Weights of a small GPT-style language model, trained from scratch on English Wikipedia.
Size: 12 layers, width 384, 6 heads of 64, MLP 1024 SwiGLU, vocabulary 8192, 24.4M parameters.
Architecture: RMSNorm before each block, no biases in attention or MLP, tied embeddings.
Training: a variant of Adam for these matrices, 449M tokens, 7359 steps.
MLP neurons of a small language model. Each row is named by its layer, matrix (down: output weights) and neuron, and shows model dimensions 112-207. Each number is 50 + 10 x the weight over its row's rms, rounded and kept within 0 to 99. A neuron's up and down rows have the sign that makes its largest values positive.
After each neuron's rows, "raises" lists the tokens whose logits its output raises most directly, leaving later layers aside.

L8.down774:58 54 47 52 57 50 41 63 49 68 67 49 48 49 45 52 51 55 39 57 45 52 41 56 64 49 49 38 56 60 43 45 57 54 54 45 46 55 39 32 46 56 43 43 58 53 28 63 31 54 46 43 54 57 41 60 56 55 50 62 48 28 30 58 48 49 54 66 40 36 42 70 63 59 50 52 41 47 49 43 61 56 56 36 46 52 48 49 50 46 43 61 45 40 57 32
raises: "ard", "aling", "ars", "ray", "load"

L9.down283:54 38 38 51 27 49 60 44 49 48 53 50 64 56 50 23 54 35 72 36 64 32 34 42 72 61 21 55 47 38 35 47 64 55 52 26 51 40 59 69 37 56 45 57 72 65 55 51 57 55 55 51 32 61 43 51 46 43 63 44 47 44 45 48 36 46 55 46 52 49 45 52 51 65 44 42 53 37 54 54 33 47 44 57 65 47 60 49 55 53 66 43 30 69 38 52
raises: " American", " Australian", " Canadian", " English", " professional"

L3.down698:55 46 56 40 35 49 55 54 32 47 65 42 42 40 34 61 47 64 51 59 56 55 58 44 57 60 33 57 55 42 64 51 53 61 45 47 57 52 51 54 27 58 42 78 52 58 57 56 61 60 53 39 62 46 57 63 45 54 51 45 57 53 37 61 58 46 44 39 45 51 48 68 50 60 53 51 47 42 48 53 81 49 53 33 53 47 50 66 50 47 56 53 49 52 49 43
raises: "ward", "lor", "wards", "les", "lam"

L3.down290:50 63 55 50 48 53 57 66 36 57 43 56 38 43 57 60 44 54 56 39 49 64 53 57 39 55 54 38 45 48 67 46 65 70 62 54 51 51 49 46 50 51 81 48 42 52 56 37 59 57 49 51 59 52 36 54 47 53 47 54 55 53 44 52 51 28 54 58 50 54 62 47 50 54 33 45 64 53 44 44 52 62 46 76 54 67 57 39 36 55 55 64 46 59 51 46
raises: " movie", " film", " featured", " Hollywood", " starring"

L3.down553:57 47 61 58 56 45 30 58 52 44 54 39 61 61 55 44 44 63 63 43 34 35 50 68 55 59 53 30 48 58 44 45 46 27 46 54 48 39 53 57 47 57 61 48 49 54 39 56 60 49 45 48 53 51 51 36 66 49 40 62 72 54 39 44 49 54 64 50 50 51 50 48 62 71 37 52 75 63 63 63 49 46 44 29 64 67 36 75 69 59 46 57 25 47 56 54
raises: "th", "king", "h", "ken", "ad"

L8.down90:55 46 60 47 58 45 56 39 50 37 38 39 46 63 57 61 49 54 49 55 32 38 58 53 50 61 31 37 62 50 26 61 52 47 38 22 52 43 57 50 49 45 55 57 55 46 23 63 58 62 47 62 43 32 49 36 57 43 40 37 57 58 41 59 37 66 33 50 70 37 57 67 46 56 52 60 52 61 31 43 44 56 55 69 46 53 54 50 62 43 65 49 49 55 47 61
raises: "co", "ica", "ico", "ck", "ch"

L8.down611:40 50 37 44 47 53 63 47 45 50 46 54 48 49 68 59 58 60 42 56 60 41 57 55 45 37 31 62 45 56 46 46 55 70 47 60 61 57 48 56 33 49 57 47 47 52 73 26 70 41 54 52 64 67 63 57 52 52 49 57 38 35 47 61 39 72 41 55 45 62 56 53 37 38 47 53 54 46 49 55 64 41 46 30 58 32 55 44 42 43 29 44 59 35 29 40
raises: "ronic", "lor", "ise", "'", "war"

L3.down894:31 54 58 60 42 55 53 58 51 50 45 55 53 54 58 48 36 50 41 50 47 67 57 44 62 52 55 42 52 37 56 52 60 53 48 65 44 71 47 37 55 53 43 58 40 46 60 35 58 60 38 53 62 29 41 63 43 58 51 60 57 51 49 58 59 42 53 55 50 52 47 50 64 62 52 72 37 51 46 46 52 48 47 52 34 43 47 40 56 66 50 38 58 58 56 33
raises: " lyrics", " Film", " premiered", "Film", " producer"

L3.down995:50 60 48 56 40 43 36 65 49 57 57 61 51 45 45 55 64 57 45 75 59 50 35 59 60 55 46 55 70 49 43 56 40 36 36 45 43 48 53 58 42 49 50 61 27 50 50 63 62 61 52 54 45 64 43 50 60 47 68 69 61 52 37 49 34 48 40 51 49 51 42 58 54 56 55 49 36 75 57 52 66 58 59 63 53 55 47 66 57 59 43 44 56 53 52 30
raises: "ary", "ally", "aries", "ivers", "ity"

L8.down671:53 52 41 56 54 55 39 40 47 55 60 59 48 42 42 50 63 52 30 64 58 52 39 52 38 66 59 42 67 45 48 34 42 61 62 51 60 61 60 54 49 49 58 43 37 71 54 56 60 50 75 65 52 50 46 61 62 28 58 47 53 51 40 47 51 54 29 56 63 63 52 38 51 55 49 54 56 30 53 56 67 50 55 30 33 47 50 48 35 62 47 61 47 56 44 39
raises: "le", "les", "ram", "man", "led"

L3.down545:62 52 67 60 55 44 57 70 41 30 50 58 55 64 49 43 39 38 42 49 54 70 48 35 47 58 49 45 54 60 47 56 59 42 54 54 68 65 43 56 38 52 48 57 39 25 44 29 57 56 50 48 60 53 25 52 58 65 50 67 44 52 27 44 53 59 40 54 62 26 47 53 48 42 49 68 52 60 51 43 60 63 45 45 48 45 24 44 46 44 44 56 51 57 38 56
raises: "tle", "up", "ting", " up", " with"

L3.down220:35 60 62 43 44 56 52 45 40 53 48 41 64 58 59 23 44 64 50 54 47 39 44 49 54 59 39 35 65 54 55 59 48 51 44 71 47 57 54 57 48 32 48 58 65 54 40 53 63 28 37 46 63 72 58 46 57 49 51 43 64 31 55 37 40 54 40 43 47 45 53 53 41 51 65 44 53 63 42 57 52 53 37 55 52 52 68 37 51 34 57 56 46 47 53 40
raises: " of", "d", "al", ",", " from"

L3.down101:59 52 35 53 36 54 37 39 38 54 50 37 59 29 46 50 49 48 28 46 55 53 53 51 52 34 52 46 47 34 52 67 49 67 36 38 37 59 36 59 45 52 66 80 59 42 34 33 47 65 58 49 56 56 45 66 37 47 35 42 63 50 44 43 56 43 41 44 54 41 44 51 37 60 53 60 61 49 60 49 64 53 62 58 43 54 54 57 44 77 56 39 44 48 55 64
raises: "ship", "si", "ress", "stone", "eno"

L8.down379:50 55 61 44 53 55 47 38 45 45 38 51 45 37 45 40 48 38 48 55 66 36 41 42 58 56 57 65 38 47 50 68 44 45 52 59 29 40 38 48 62 58 55 63 31 49 42 34 56 53 45 27 51 61 56 47 40 43 47 49 58 60 75 44 58 60 46 55 43 61 53 44 51 38 52 42 54 41 58 53 44 24 59 47 46 38 44 23 36 60 56 41 53 54 52 30
raises: "y", "ily", "ary", "ience", "age"

L5.down285:39 36 36 29 52 53 42 47 68 46 52 45 55 48 29 58 40 29 70 51 69 65 41 50 39 53 46 34 52 49 47 53 45 37 69 47 62 56 67 38 41 50 42 45 36 44 59 52 52 47 61 46 44 50 50 60 50 44 40 51 58 76 54 57 34 35 68 53 52 65 56 42 53 56 34 60 53 54 65 48 46 56 53 46 54 46 79 52 43 37 61 40 53 58 52 66
raises: "die", "ouse", "ides", "ids", "its"

L8.down702:39 46 32 60 55 58 69 66 62 47 53 71 48 63 45 43 32 51 61 53 57 45 48 51 57 46 69 45 59 39 65 45 43 46 41 49 34 57 48 39 51 40 51 49 42 56 62 53 41 51 46 49 51 64 46 65 36 44 40 50 58 47 57 45 49 64 74 50 63 52 47 47 66 38 57 52 48 43 51 49 43 59 30 57 56 44 62 44 49 40 70 38 20 56 61 50
raises: "uch", "over", "unk", "ids", "ust"

L5.down966:58 40 54 49 60 40 47 37 47 43 56 40 57 46 54 46 58 39 48 40 50 51 60 40 47 50 44 48 38 57 47 65 42 63 58 39 46 48 56 35 48 62 58 46 45 43 51 50 53 69 37 46 49 45 48 39 58 56 56 43 47 69 47 74 34 70 63 33 54 47 55 59 56 61 41 52 36 56 41 51 60 42 63 55 50 43 58 49 42 58 54 38 44 31 44 57
raises: "iel", "ift", "ium", "ias", "ief"